config = dict(
    n_layer=14,
    d_model=256,
    n_head=12,
    n_kv_head=1,
    head_dim=32,
    d_mlp=1024,
    vocab_size=8192,
    activation='gelu',
    norm='layernorm',
    norm_place='pre',
    norm_eps=1e-06,
    positions='rope',
    rope_base=10000.0,
    rope_fraction=1.0,
    qk_norm=False,
    attn_scale=0.177,
    bias='none',
    tie_embeddings=True,
    parallel_block=True,
    init='normal',
    init_std_qkv=0.0318,
    init_std_o=0.0,
    init_std_up=0.0318,
    init_std_down=0.0,
    init_mimetic=0.7,
    optimizer='muon_variant',
    lr=0.00364,
    lr_mult_o=4.0,
    beta1=0.95,
    lr_head=0.00615,
    grad_clip=1.0,
    warmup_steps=200,
    schedule='wsd',
    decay_fraction=0.559,
    decay_shape='linear',
    final_lr_fraction=0.05,
    batch_tokens=32768,
    seq_len=256,
    doc_mask=True,
    train_tokens=346500000,
    steps=10575,
    dataset='wikipedia_en',
)
MLP neurons of a small language model. Each row is named by its layer, matrix (up: input weights) and neuron, and shows model dimensions 64-255. Each number is 128 + 24 x the weight over its row's rms, rounded and kept within 0 to 255. Numbers have three digits each.
Before each neuron's rows, "fires on" lists the tokens most often at its 100 highest values on Wikipedia text that the model never trained on.

fires on: "ic", "ig", "y", "yle"
L3.up303:082145105069142140114127136109142121157121146126143152158205135157150114094077133107125140175156147116119158131139129125139115146129161148184125089175094111098107173152175134117145114101111121123106128123097097142080132145115111156125084126157097129147115130168111099110073129143118139131136153098137153122075099133125108101141114184142130146140169105133136156124157149131143143159150112129102125140130092104148133119114138139107123131119082102106153073114081158113091125103152101079137151123143128167106137142140142130173155159154133126140124145135092158145126142149098101080

fires on: "is", "ort", "ion", "act", "ult", "ib"
L4.up865:132161155084124147085112118095120134103149100094145123140126155132135107094096090151133128170109145106147147108115150120138108173096110136143115150116136101139110130089112135143138126123116120121112185129107118100127160117132088147122100166167169123129105104078103063122102141151143107160138132117130132118118129138100135147107124136083125124162147140117139131102135143150124110117096141112100116129148102110098134132126098090127110113104121089163134134128130146149117107135164145167064156186162153192077144135138131112137145152139126102172114118141143124168103150118107123135

fires on: "==", " ==", "s=="
L6.up223:132109136116117147141137131137135170127158127118119141117154133126139138137167107166126140105122138095107143123115104135147122141075142159146125162108107079098194152129137126136124093137132116142106118179147096107136131108152155158144147137126102116107109119150120091147149187159187083120145140090177116127130109109141165155134100130157105107140143113145150119138109093094111118142124102094152142137086128106127120149099113160075136086137105100130120097131113138149167116102124169153157143100123091112135154106072131155103140136106153118133114108146195134091132158108125106135

fires on: "″N ", "ats", "ers", "ors", "r"
L3.up322:110159114114147092132098163125116144123167130151125154150144145127122100139123090147138132131153124109090111140124106147106085144136124117131131147139146118134110125120119146097149096120139092089095146125121120173126131163126113165128112103150130114142160084198152121150173166133166148150106146133125086111129155168126144121115145143128156159134068077112110099110132103127112156160094092113100152133124132102154125148087153138165136168123127148134136136136099139114115140143146156088082108104121126111140141105093147124126171131109079144091140179113159118127137157111150109130

fires on: "y", "\n", " By", "r", "ay", "″N "
L2.up403:148125144110153119114119126154101136118087164133135136111157096157100126122102129137152133127122134100149172079155108119098098067134136142121136090136133086121131141168129170111183174137118094125097147137137091150159113155123104137110137103104144138114150128184139097122145130122114125173127150105144127101111126138139129141107158138107117172127135106129114137156128132121120122186130140121133117131140180102150121166119111092177121139140164109137134102078131100161092112137162136132179152086092145136169097160136125146160160083131103125123111107109172087141175107085104106103

fires on: "ance", "ight", "ion", "ult", "ation", "ity"
L3.up551:123107139128152121088129104113140167096128112134110134148130148136142129162158094138167103118094142134134151112106138115142141172114171102109103140117133143122106154115094133118114154093127105115090119130125136135133153144096128123141117096140123115119142187068117130142150121149118122135163155123178127091145170093083081089130191099117118143172071133152143183105188121188109134096103158100136095117114101134091123178117110070121118141095099110162156106180124141113121149103154123166144105132134159111134137161107127151120161091180130144121117156145104151116121109141132125100

fires on: "'", "an", "l", " their", "'s", "ar"
L3.up766:133142121104119122183178059131119087103098150111104150097150089140152121093153136137123098127114138129104138109176086107138140149057133148141142068123107128141128152140141136138116102137100186161099132106151128135155101146153123145142097085102138141149156107147089099155110120152151085147145120100135098122089120160120071120168123134156115144122129151139158152108168142136147122106104134161161100170116106088132133130133122118097086132155163114167131150096158113137118156102119124128113119135102146104138117136102162125157136130144132161102168116129071123127132102150126153107

fires on: "p", " cons", "h", "qu", "at", "t"
L4.up416:113132120192156088124104137098105139150131146082126133139119107116142139099118129093100136139104157127137070131145141171143115103093132119157123141132166126130146142142149147116125155086104097163117071128143126144115124139098126177118122087159118114112079127139161092162157098087125148112172159145118138141105079125176125145134162142103104151135167136143090124106104141108123122127150174141124122140121119109089125143144094191113119080149105137118115167125146148115113154146115158111082094140137142115142136150106109119107092143111073082116091118115125172094118119131114159156

fires on: "–", "\n", "-", "-w", "w", "-l"
L2.up8:101130140090152117143116177095083097109172147154110135163145106072090108165129072138127119105106111139101139140136119145150097153144155100138149144138147154141092090122143149126131093138151145091200155111120080166140158152111141140147123125167162143117153125104138148137115123130123113153147073124158119153176077081102108168094170125122142100131127123157074067086111107136129105117150123167113113151113103113088121150153146094114150130077116119075089094111104121087126135153156117118104122114151099158146155086112134156117178130147130140133117134127124150116114110163160110092

fires on: "ul", "ut", "err", "ort", "ur"
L2.up28:157091165135099135120135089132120117126162169177127124141144149151153090138116143137142147082120161086132143082101141106135133130109154124088095155102147131098098097143094109131141154128079099132119151122145146141093141081139118128162143126128074146165088134099109149091163140139130090110123102105103078152107103124180087114151095087140107154145139180089096174100099173080158125129104123162109153195176133133161141126124166123123130119164134096096142095128134169140129137093112152109114108122122145140124111139147123136128137121122139152151140132163131101122136133105138134138

fires on: " law", " Justice", "hip", " cor", " Law", "rop"
L2.up1018:157079106121090130137094152114107116115103136092143133125104102147151130135062127142152093131150131093138131138142165117082093144109126124127130161103162150136141133093086105158175120142122121156169147136129192163170136163161148116135136151115136160100144172134172129153108103120081175096126174084111126132135175161110117127117105154122135109135115110117140139146110148139128123109135163112119135183149109110113182155155094114154088140145160111109170118140133133129117121118144088175132079131098130126147126146138140124104126151124122116167180133114153071128156113141115163139

fires on: "ar", "ig", "ers", "}", "R", "st"
L5.up285:128108135068123124203124163112152092107151147127145057110149125160103061110141109116118151133165108074177119145129149174106104152113127132134122112104104131097089104111138120131132146136132175184117134109119130133129141133092076151139113141148120139151118134124119099140093111120139097080127122141099141140162105115134133156126159148078146154151135111146132154140110157117113151137143152125134150094118113163142142121119148101119142124129172165140137148117138156136101132112126139090112114124139126119139116122147147153113100133100157103131136139141112100167101136106098120132

fires on: "==", " =="
L6.up50:129148101147121151140102171143145116147139114135054125170118142107157128146132138140111145096105114145084130128091071140125138136087153148143148137151132155104126156162127145111146112123108160150130080137114098083171120137120142139153160149105119175134157041165121140121096126131137095149148120095136106129119098117144143134124148122151131111115133151132140136164093124087112141108137096064147108132139123118139147122157092140111165111119112145121112112118093144140149101149108137129148135087157098143152132095126119154076133175143147096121163086130157131098119183169139122118

fires on: "er", "ro", " on", " Star", " under", "ant"
L4.up126:089152177125135141092145144138115152131126117173125153110172080107100099133097095118119120147139090142126146123104129127154120135122140091136059133114148152134125132125082177111152135136102138156135163074139109126092127091118149112098126121108141110137123138120146126138136103164086165128135116130130141151103130130112092097120120107075140093149155111095102138141138151115134128172103133122178134145111133158137128143113151111160130115128133125131129131126098179110131200137092119126119109184163114116172139121145132148139111145180115106137100150146123123089118120107112140117

fires on: " in ", ": J", "In ", " In ", " By"
L10.up777:143146092120132131154102146137136119119134181098094094135158105140137175108106092143193115137124134137163099157154091100155138110150161128102103159146111110119165162139133110146126131125080111136136097138151104107094112137132165115117132149130148130101106109090094142114143116135154144109143193137139101074117141126148087114135079152092130154144116138103145151144124133143119073182117111133115120134096159124094144130143120119180135081134128125131181141150159157122135128130138134161086125130112151142118098111145113119120120131104153130162098120107175121109162125143105114149

fires on: " K", " T", " and L", " of L", " N", " Ch"
L10.up22:182091091105122124116124122165162134152133116095140144107117156117134098097109093104112091082130144114126070120109099116114139084110123153163122156118153117124110130085122162140132141108165100103189126108122129147128140161078112127126126126088147070144123128143114123145123147164114124138110095138174220129139138148137108091155162129112142149127139167134117142121126095122078113169096083175115161131146101134118127123183141127155116129130089117149162139120149149142098150125120121155119112136109104110146104117120109115155137111163113142157156102171131132153154165149122111102

fires on: "==", " ==", " career=="
L6.up1003:127113127100126124100102127140110137134152085158100144153159122141054117118108129131099119123094122135106110154092134153138085184119138124112107116129133151102164142142096143143148122101151134163141111145115094114141129175171123157099131170082151150125119079143143119138129103172125115105140167138132120135146099124152102155130142139139136127137136137117142094130114139097102168125133080154113122149140139135123110143217108143079150124123116128121096111136109168122147096122104147136117110109160132167176120099147152138101149143164121117181124102147117129121104170137129154142

fires on: " an", "ul", "ur", "ad", "u", "at"
L4.up631:080114148153117084152139143114073174110108151130123151111160104140150089150143126123162156162141125106124104134120123153141168123107124158118078119065106115073094128100139089114146107078109159135113147127120087123156128164119144135119144123134160134152137110135107168106156105137129146119125157130161165101149120143139091156109140117113139145126158119086166113093139175104126080137141130125073153137103151112105109194141125112141116085107105163125108119115138144148123141102136149107131131116138188120113109146164148111120131122111121107150133168098161109125146168103153112144

fires on: "er", " is a", "es"
L2.up33:083119128145158094124086148111078136127143125128122093146142138115166107107151126170159103110148090110134144144109089162139131123085147105127119137125129122128125128109119135152119128141108129172134147127076105086098124145092137141145131111142138104129132120173111144173106099160110192134144107137138141122146120139132135115124157150073116120116147133107131082144103151114119116148143104134081125098104125129131120143108142135149117127130123154149088133193091157092161167117134143116097109160139140123084179166132135144104122160103122160126127123144147086132138127118135091112

fires on: "h", "r", "i", " qual", "ch", "in"
L3.up391:134116124116177131158161102156136167111137079104132143122152159133126147112142102138150111152126122171123131117098146126122116116142118123151152109126101152162120152152113097121160135171176123187167126106142165122107125121111103122109161151144122146155093132107173105158126138137111160133081114106145130144104115127151126135154076121150121116187149155097125059104186140112133157146132118123123129130103098132130129138085134102102148123108103159149112135098129143087126152156140133121156133127126100121138169154117034121124121186107095108097120147139098119133113108142136122129

fires on: "==", "′", " ==", "-", " ", "–"
L5.up225:135100133138104112145160172107096131088098125118090136133126143140149142174104168135071115117094112141134130153137137138099133127131142134172162100164124128134115105135096134090130092106120119135104132132154091135118149142202117124130151153142171108142106149166135113150123130121136105088162113105093127127123158151112145165124138115131145104173095138124093134092091084109143122114136145123120119154110103143105120143167059137136155131141116098130114136134126133145147093154163102107143110149151117115130136095149133118142142138127116132082163159148133103117100160096142140118

fires on: "Ch", " ext", " to", "ist", " in", "or"
L8.up204:142131120148140148147156108118166116130111176079156138092105163106108154121170132151156146133153131098105128153086129117160092115112154138108119145151136094127101130118100131162111127075111141097113066141118138099163147139105127087131095176106084090127172132113113135165195149138098118142117097144121131145120086093100123099145122124119119134188112107139143161140109140087133106162107109176137185131139106116162105122146119128111106074134134124131092142149150125139152148142145148119124164126122136141162154112128143117129138134154124075161100140126122130134100143102148139129

fires on: "ity", "acy", " Europe", " there", "ism", " Serb"
L2.up756:116105062126154131117106123118140118114139099119140149122123146156117123118118179122172123186125073187172148128124069120088124123181111125154121150146109146147108119145147105140134107145157101098135129153109120101137093142128141129105141140113126139130149132088118115078118111136154117106120131115112098115131100130097140143160163125106157082132135112135110125147180189124096079148116155153106153125125128122142140128114134138149135100065118104159112136149087138116148137137133101110122122136173106157132129130075135166123157157126138143075132159119104125120116108108179109134

fires on: "im", "\n", "am", "op", "at"
L3.up63:156124149138113134128101120158129196125145107128103153169078099117133110148107081173138109153132129126113168154122107115122120147088171127131110142133164153125111106176179123117158107136128128108111126126120112130094108155109126127128111122080074135153138142114164148075126128126190098145130154095114118117121152114092131127102112110139142115104156140160126143128129101139093118045072203092127111140142149115130171110121152145198108141125119097142159125169119128134139133135127137114131168129141142129143105155143132162107114138121095106136137157124121089129136149107093107162

fires on: " not", " her", " it", " work", "res", "88"
L2.up173:110116122145130095167091124100120140118118111119150136121121112099148105092142171126089146136105128101146119156088124167150091150104144135123139151176105143158142131127118123125120126089154080095086122150159144162141138106108162148146132110155142072113118120120155117181178145120114166104180161128099113129168157153146064149096167140099116149154141144166148116111134148106105145172113152096109153109132138160126185160147109104096122132130105086127117149125114156100114105094113120120128140116114123090172136120128168115150135120150135110115160144132108111151132092153113123138

fires on: "\n\n", "v", "*", "ear"
L3.up750:102104130109108143118119142105164145147142124132121145096126120123156156141131097136130114165116130097168130117173131110147140100086089140120111151065195129143134142141100124158162101129093139134120120132114149134112117148125151125142118136113105158100091184174139101148130151158134095081134167142119115093185172124173134133173178080134129090125129140111109130077128158107103094090139153145154131145119132127129122158136103148141174105122086148129120087132165137115131126080140124164153150100145144088150119141154118075154106116115112131162104101118106148151153138117099131128

fires on: "ch", "ide", "ih", " ph", "h", " taken"
L2.up746:124146148119141145145136122141151105131108108135083135128107153142131134155145112139161125160106150134095113154142121153113116126110159109127113130149100152158092109107081106106144126144163107126159115127124128157113126160090134115126130137142094138143127125130148142089120149150146134133118098158147136082111159133132094155172116120114151108159093128116118124140115143088109168159157148103176137114158089147155153153127114107166168133156137057168125092094124148058111115113126114147133085125058158167113158149093082124149162130077106144131125138117105130098141168119148131113

fires on: " N", " n", "-n", "-d", "th", "- N"
L8.up364:130141113127144166144087079111111142157129112102122131100117104082162163110111180141137113121096187154165135093162165118124162119162116140136106136115116126164115118143144172134166149121122140098101120123144165136131048080142060113143107135135139092158150116108103105149122132125139150145160175103101110113134137156109089129117175140127121097121124119114085149127153123137119107122120116124099152121084080086157129112093148150117103140110127119103096142167096136123124108154131124167169100114140115125130148114160156102107123140154145151120149134163123144123117123144080153131

fires on: "in", "as", "rat", "ten", "is", "ried"
L4.up409:165134163103103111115143086074130107111095131138122101061133153136161146111128123140130173116136172124122150103161154102138109129138115119102160130154124109132159087155116183135070064140127157109109132097109127101120111151139123164137123187150145138106146123112131188101126108077162165128132149113135132149160097145129100148138153150118153060165116174126110124111123118116113158123131134168076124130153116103120090109140120092167170123144129167092121131135142142131145167158120119117141160106149130135158107170095144088121161120106117141106110135175133155192113165127111122138

fires on: "==", " =="
L6.up773:131133102119136126176119141120142104106160141154071146143174129082159084105119127105150100110068124104161131133127125166150119129101098129152109130145123136131143148160123099116109105119109103146146103142122147081164174133188106145119167164085124145126134140122137139103147143172141121129140156141100085101110106139117125158139160170134136106138111129118116135120145159085112163106144118115140097127109158102149125147071123169157176092103140153116119098175109100108120109129173127166141133126122093113136159129127129140109147095107125109164138119129133153088112167166119115119

fires on: "'", "ad", "i", "'s", "an"
L5.up543:132115110124122179166116105157090110094103146137117119131099122144190110153137105131092146143138162123130132133146124119137117160071155156143143113142189157159169107120140152111117121146123115110137142110158152172066145162141115114155114128085096094149157128167091095147158085114144125111135158095154144124129152163117150144139087133086107145179084114109129160107119124124164130118120167120166155126120143129099114119158130149142132131119143122120105089167133154080087149086101103115168133129137137141108130115118119127143130109092128147121148103124104116145124099153119141114

fires on: " N", "2", " | N", " April ", "; N", "- N"
L10.up282:177101091144140167106144134088109168148138128133139091114107133122194111104125154139106137125139163180145117132142127106080128112151125171102131147123118110141094134153108151139136109116080104116124098124136159140106113132127145095107121140135173081071154126105089161123123171116134124108150132155125136087110136140155135072116135104141129126121135107114176147172146139094137141113174105146127092136143105062174139116141156103121107106123129143104122125146106122131154124126125124138115136127206104106121130127141112131126095151132105124159160105168116086122109134131150134088

fires on: "==", " ==", "aph", "s==", "h"
L6.up732:144113140126192156152158149132135141114166158151110126106134116114116175136146102130110116107114116107123089166076108191136092136124169130136123133120130077138168162135093158152128143124152117138123073084151123150142131176096127157162085132099111082121103131123091128105144122170129133120083135117172113148141134090137140162143136105129140118129118138094110143117103109104102120122146076132148122130104136123083137112105130170132174120147144115144125117111101162144172116124157148111152108116119143165142121130150153173132096160120111118150119135099126150095109119139162108106

fires on: "p", "on", "g", "e", "en", "er"
L5.up457:107156196151074143122103136106119134139127108090098115146124120138155130135129101141127107149111116121116091156131141144155185147120149164140109106124133113105107088124128138110144143100109129114154140143131096108057161111113208140151113125138096132175150142146122135176124121163131161131152101105147144157145165147116140155151133110122155143121138112147153105105094176150085134122170107145157126168093126115103093110121156161095145156114106157108147117157128147114166107113110134128146110104081146155099107128142108166116121116103141140118138123121109130166080139114125114151

fires on: "==", " =="
L6.up858:121133124149152174125115177128126100130141117144069123171129147135114157145122139089131148148127132148066135145111104130113073142124171141148134140145143162106113154186151140134142099103174119142131138137147110118169128117139112154111136101086124153129150098118155123128169147171124109105108132094164127139094090091117184151118109160137107130112139155133115148121097090091093181088139098083108104132134135123111154114158112146094174139138113137137056117117088135133161094150123142139156116114152135164134153151153133122134167146081116127099123112165128109073090121154113110128

fires on: "g", "ell", "in", "end", "ign", "ac"
L5.up21:090124167135140113119099165128142107138140097139127171120135103142069118138089108147102135133129156132056122071154150139171155124127139136149119132126105125142178140101134110101086166147111089130145142127093143162137121121124093123107134153083144118097146107141105115083180125112125147113076153089092158121142136142125105136107138123154099101128132106136123127118148132121138071113102136113116139118128084085104068134169150159139125120105147110101132116162129139148140090144133142112156103158144128125103161128169166185149128137110097143089149134146140127136134152160131129184

fires on: " C", "ers", "ia", "es", "a", "s"
L10.up168:146159167134127119092090123148153146122122118118070141099141147126151121126183141147124061130105099111101091125134122109117085130117135137122137150188125089164147122144143136157118115108138104159157118126136155095076151113157104143114125127145123128117105163117122105079139122062147113122112064165148106178130127134126109122150127118145149148173138105138139154129123120159114158171121122108134122148122098166116148131160112156147153133103121137137111129153133180128098128096160101130125112117090108120108122117166147125130109130138148104117114135135141116122105150114134168100

fires on: " United States", " dep", "p", "ent", " p", " Imp"
L2.up417:126104136115131085093107120132149137122101154161083097149124130134122165162117107095135096082140123112117114155133106134149136134128091146128120141145090102132132134139117063149120102118155143129128126167156117155135159125125141139171132142112126127133116100131137085160113140083154110131108130112105175166124165140143129165096176141099147146161140083146080144108123148150130144074121147117111084119112143113180141118117137089112137104083131138112131115079123095112125161150175145105146124142126159106131137127166181110113118154117088153136172127152136158109098082090120130100

fires on: " both", " that", "se", "h", " most", "| "
L2.up830:140122119123115124095110126198115138138112070096127128087120125121136128115124133160104137138133151149132124166188126134133153127119126114115095158157149162100105173157151114104118114111132166118126153129185124113162163171143133136168151147118124157132129140127168163086093152124126151098156165123129186142113157118085133127101120124120120145118160157132144127152150152152088132120155131140121139107144123134093141080109159123111096116126129124161127183111143113115094119135094130144106113122121114132104098124131109144133118129107118146138131129099140110057157067113108135135

fires on: "–", "-", ", and ", " and "
L6.up95:104148125143133108120121163132154113176150138132087140173135133093106157106136134130144104135119149125104090104136127138125095168145158138144136153109095124125116165125131128127147130129138093084127131123123140136117117156159100137081171105101159106136168100130118148145121172096110139148128136154069113165136098084151109153092152114133128093131131131122085137104155116111137106111149147117142127102113176145117157088133097181080156084063127103134115145114064134112125147178121167130149141113140105099109112137132140118166117112092115103098122179163086134123098113103190083165

fires on: "==", " ==", "s==", " career==", "h", "s"
L6.up207:128120141153137102160135137083173173111154155133089117097200111122137126117137127096170078149112136093190181089106123151128108118128105147157119140126083118147161145118141119132126093082127113115103116111099093150126120140149094112138139144096114151142124140117122128119148162125135092125086129119149128132159126073094168142147121065095114112144136145128143131132166147111122144142118088106141143152116136111092123128130126191149128125115108124157126134170099172130108130116116114127146091114129094141158162152101164140122117176147101114097131123107150181091082134151116130159

fires on: "r", "ic", " pil", "in", "ell", " dev"
L3.up499:145131080116119094147121123120145183146126102118153144126118104140148125101131141128095101114138142159065132145142139151148109159163140122142106137136072161143146207087126145084135157109135116103185099137142152134097118108160106126142120173151163113125122092137098174094138122142142102147132145090127135110130130118149099152120118137158104100143103100122130092127145141076122127156132136124096162106126144135142159125143140097133119154104111123114132109100133134167094114080125114146160152118105124121123126135092112135166128168101092129108080133120132145156137160146145108119

fires on: "4", "ell", "all", "ant", "err"
L3.up567:121174148147097151101109114128131156124133107141161147117120130107131116147057114126110100109142125141115119139166184108104136138121141123154159175139149130148138132143121150173168160079132173116081094122125177102119089103089128141143123140147107129117146129146137097167121175108128121112114148114121155135128126089105098129120073128174117093148204104114155127147139106161167090156104149132114097101118110130150138144141144116145132103184156156142147141118105141108160112121084147126145100149147099102086147088164125162104150102093157124135168139141134113126137122131160151093

fires on: "in", "end", "qu", "rat", "ing", "ston"
L4.up818:154131128099102134118116099129119116129125137170161159109168152132127110128109096130108125100155122175119118099170084143167099125098122117105099129156098119124133133174116145161136071127156128139097125143162134142095104121121144090148101141173147128098115140115106090098123169144116142121122118135107130110136070137145148138141134050112119147175141174095119131095123130107155090123135139132141151143160183103100111103135117153107148124120165176143112120132145121081191155123144084159160131087198161126122140083126131136135149101163115138123105154141135183137126134124139137119

fires on: "==", " =="
L6.up560:157134123153120124131167111102123097149113134128097183132116111114144074120155116124145153133126142149119076143114116152113086122093168124142104163168106122092155129103126137109141096115088100160123143109111088094170146129127144139138153107122150186153159074114105090125146150155129131122119165086134131116163125119119114143122117131129122095162119114125153164137121140107099126118147112130184077148137106159116114103111073145109154097154087119137142130146087113091157121136117156115148107128181127120142126143135130184111134170093134144125126150151126118112104193162118110159

fires on: "p", "ent", "order", "ap", "anc", "ris"
L3.up120:085144115086125153092136139112147106117077144143113147129148141134113142138148131113144108131168097129130091125119148149129066129140162107174108153160099091103117127156179111095130087177148123109144116093119119139094136121139159134148105095125088102147131128098112157154098120089155104148116121141122113110154131088115171123122164156093132124138159115129085101128125141131107131095147118141155141081117146125140116137166145098148136103086163187109149128119114105127136121143131129108113144195111087138103117139130121153063124153155116164112122166153107144140130111103142077145

fires on: "ag", "d", "p", "g", "ri", "ur"
L3.up334:103159159162143110143175108164138171124114149141124132088122135109144122096147102141125120127100170156159140146195129134122130118127059095117120110122121122109163149151115114133162073113116118183119080122100062131128154112152110108145063147136112137190126122146136118157121111121121096093140089109124167121100138115104142173119113151117115150161133118141125124157166131135141113128147082120094114138141122128115148120119104145159136122164076129112125127125126110165131102146155170138146133153111124175109109118141125133175130112146101127093137123090125122188143159139146096123

fires on: ".", "ag", "ar", ")", "ig"
L8.up879:137145129084101149129158106122160140137152178155101122119145144096139122144127152147125132137164119123154122161162166127137157147139089100101127106140154122134143081105176129122130075128135148135116136115152131132205159121161131139122094134166129131146133128090148069134143099114121102152086123158109178137138132134124115142083154125092143104143142104096134090164094110129084076155137122134134131107116117176106134150091165112098111132126153161113112154116135179116121139092143134113141113122134139087117124153137163124095151142130142135107077142138129156128117175104112101099

fires on: "i", "ho", "ati", "h", "st"
L2.up510:128113117115167140147112117116157149122132110132146195103172090097188118164176109134137134097129144126126096134135164125151098110142132135107154118146099158134149129145112094091136163131120138175116084148089135129139104145136132135028141085128132126148106161106129111108132077117123120133126153154083143110136099104119098145122091153135136149171115107112084120145124124071111135204198112156117170105110117133123125126120126094115101094150123119131108131135120153126108103143129131149138167084145131125134152111127105165132117144133124130126141156133113124140155098100131151142

fires on: "u", "ens", "ur", "iz", "un", "adu"
L4.up75:135135138149119145179104090154113114143153144117114129123057112137135123130145108147127138141146136128092112121147145131175161142152169123104116138074092109097124189132113073151151115131110147127129127109151101147137116156108112114122099145139121150117124108114086146079179147133083118158099135118094135127086123129129108113135118141095107170123153095117138131125137167129083113083145150145101133109115120131158165107124155136109132124115140128126099109123159153144118177119168129134161145103132145182133097106115092116107123089158104121063110153106141086087115144098133156109

fires on: "–", " | ", "-", "d"
L8.up38:129085145158126106082127168201124077117157113089128126128165143109152126155123118064082121136082127130121125115085118131110158117145117137136141150107148121130057161134131114119127120125095127157125127118135068129116134132118089187088143156105139141114095135135131143135113135100180106133152182103104147165152103066119111145141134131135133159152135114114130107146108110120143111174133138156130110165140138125168182107115117132122146129136144093115144113117121123143166099178169147136118129136117135100122138136129148099139190115146145159077117112148091092119109105129204128143

fires on: "a", "s", "ur", "th", "e", "'"
L5.up602:129115165132128157130142099110098162113090160109105143052119123132128131132134124107172121133129124123074113123128133142087103148087143129107140155162125098076171127120157132142143113093145155158119138125133136103162121099164111102116064141169138121146102113165125091114164103119128151130152081136075159168126138096122072114121153105123140152168105081114114133169105157132159148147128114100106130141102156144124107108116121126166120108129136132110128121152117154112117124168163154136167129153151137124187117110115123152137105151113115149148100120154141127117150074088108132125

fires on: "in", "ig", "ic", "ici", "ili", "inus"
L2.up995:097088129093131104171114147112109121123120083159159125140113110147107145109096068165141154131154130139142097109121176066151149137136125146126143100156121128136139162162161106121091110117179094108060132093097114088113103133128104140139127123094174128129109128124125159142132147079107108084126121119126125105120136166151144149151136142092167145138107139162143143106134125117127087146129146142128133174136085131174125130133173125141120102122139125095136144115148151104090156114163116146133174127122175146113138158112130134165185155111146097075159122143122123142138109149080112075

fires on: "h", "ith", "ant", "th", "ent", " view"
L3.up510:122096157121125121120097104126117127163105115155124123112154139157110098148162095112120119125138139151142136120160104134113130104135132125158145165069103109175114107097108148115132134097161128075118135146125154123165139156107052147122120103085079167151156114104141141149121121120117115112164146114118125166104088135115133132123125093147117107141155071126124141133146152112123127161169115102119111121173103107099120097118159137117076171109094137141156123094105101152153115180116176097175137150157122112133146092123133138132104139119145127108097145131116173134131148141136104133

fires on: "==", " ==", "ch", "om"
L5.up860:144102148140125148151143115158095149145107129110073144182120121100108129172160096124149181111126140136091145108161104130153126138155129142129126124159137120135088155132127137088125126121132151144172116110116117135151122068138123157124167137103120174113127132187147102146136121135190102098120123079148134129155098157098138114157161118120059120127132156101142130107121157145142148118149147116087129151148150103111157149111129108115127113158142133141136161132098137155136159165140142097137125147152101149130125121114122125138129142108146085126175128132118122087120103121130187172

fires on: "===", "==", " career==", "ance", "nel", "s=="
L4.up76:121158137157134129096133134122155165075115076093100128122165132113128110101154107128125133104132185089162159113125126106172162160124103185151151088094089160130131152158164159116133104144143123142142073155097099128128106125148071108159105132082138157142123119097117125151127116148131090122134120092163142137121152132118121190128135116144117128132146115116131099144133141111151087106131128088087133135157113108108132095136127177137145139158123073116125131110110121125163128141125127085125126149110102170117138107133150158134123128118096150135153110147149152088120136135163102175

fires on: " ad", "ch", "6", "ic", "x"
L6.up68:080133141107125170150115086184127118109163128115153136143117136134117129116156162129118158127128118115097140130132105129139128065138142148150121147088121116117145111131131145119109115157145150147165105109136148151124111128077127136165094112151102113115137152136095123085133085113117161126129096112096116099158124134092149142130146106129132156129108179127097141153114133153095137051149116127162136093135171141140126144150204136126114119092096202157128096157157122110133111090107106079100144151114099107143100155113106116141112178150128128145128085171129152077083117077124132105

fires on: "g", "st", "gen", "s", "ne", "inc"
L6.up523:161153154166105143074105133197135120107117122130141139122127129126164197130115050147134127157118179151101080167147108123138136124182096094121128129145131166145125098100104114138149152116098131160101084142142076131126137142109159107135124113111146121129132114155101124093108143141125160134125131142129106153131157118129159128137102133123135145121089108120108133114148183124185145128121150127117150150153108154109120108158112106122113173112100116087111128157150117101151107108094092116144115114144118153135093102142081113165102093120112089093133098158141097079115119136130132137

fires on: "ur", " much", "g", "ar", "all", "l"
L2.up949:112133129165181170094136114123082193152093099136092101160144154130165153135114118152171098102103150127102138129147176163096154163135069139086110130153137129136149149148134099138119124106108140104111115121107127142135156112136122161165100127127139134167150124120128108112131107139118143123122111146153179114136143116126120133127129112131144153087161117125209089114123150101138076061174117138119103146124120147135129107131128144151118096110166133122075145129110144114126139131125108108147139137121127126122137122169115159173125145152143142114119124127127116160131149139141127129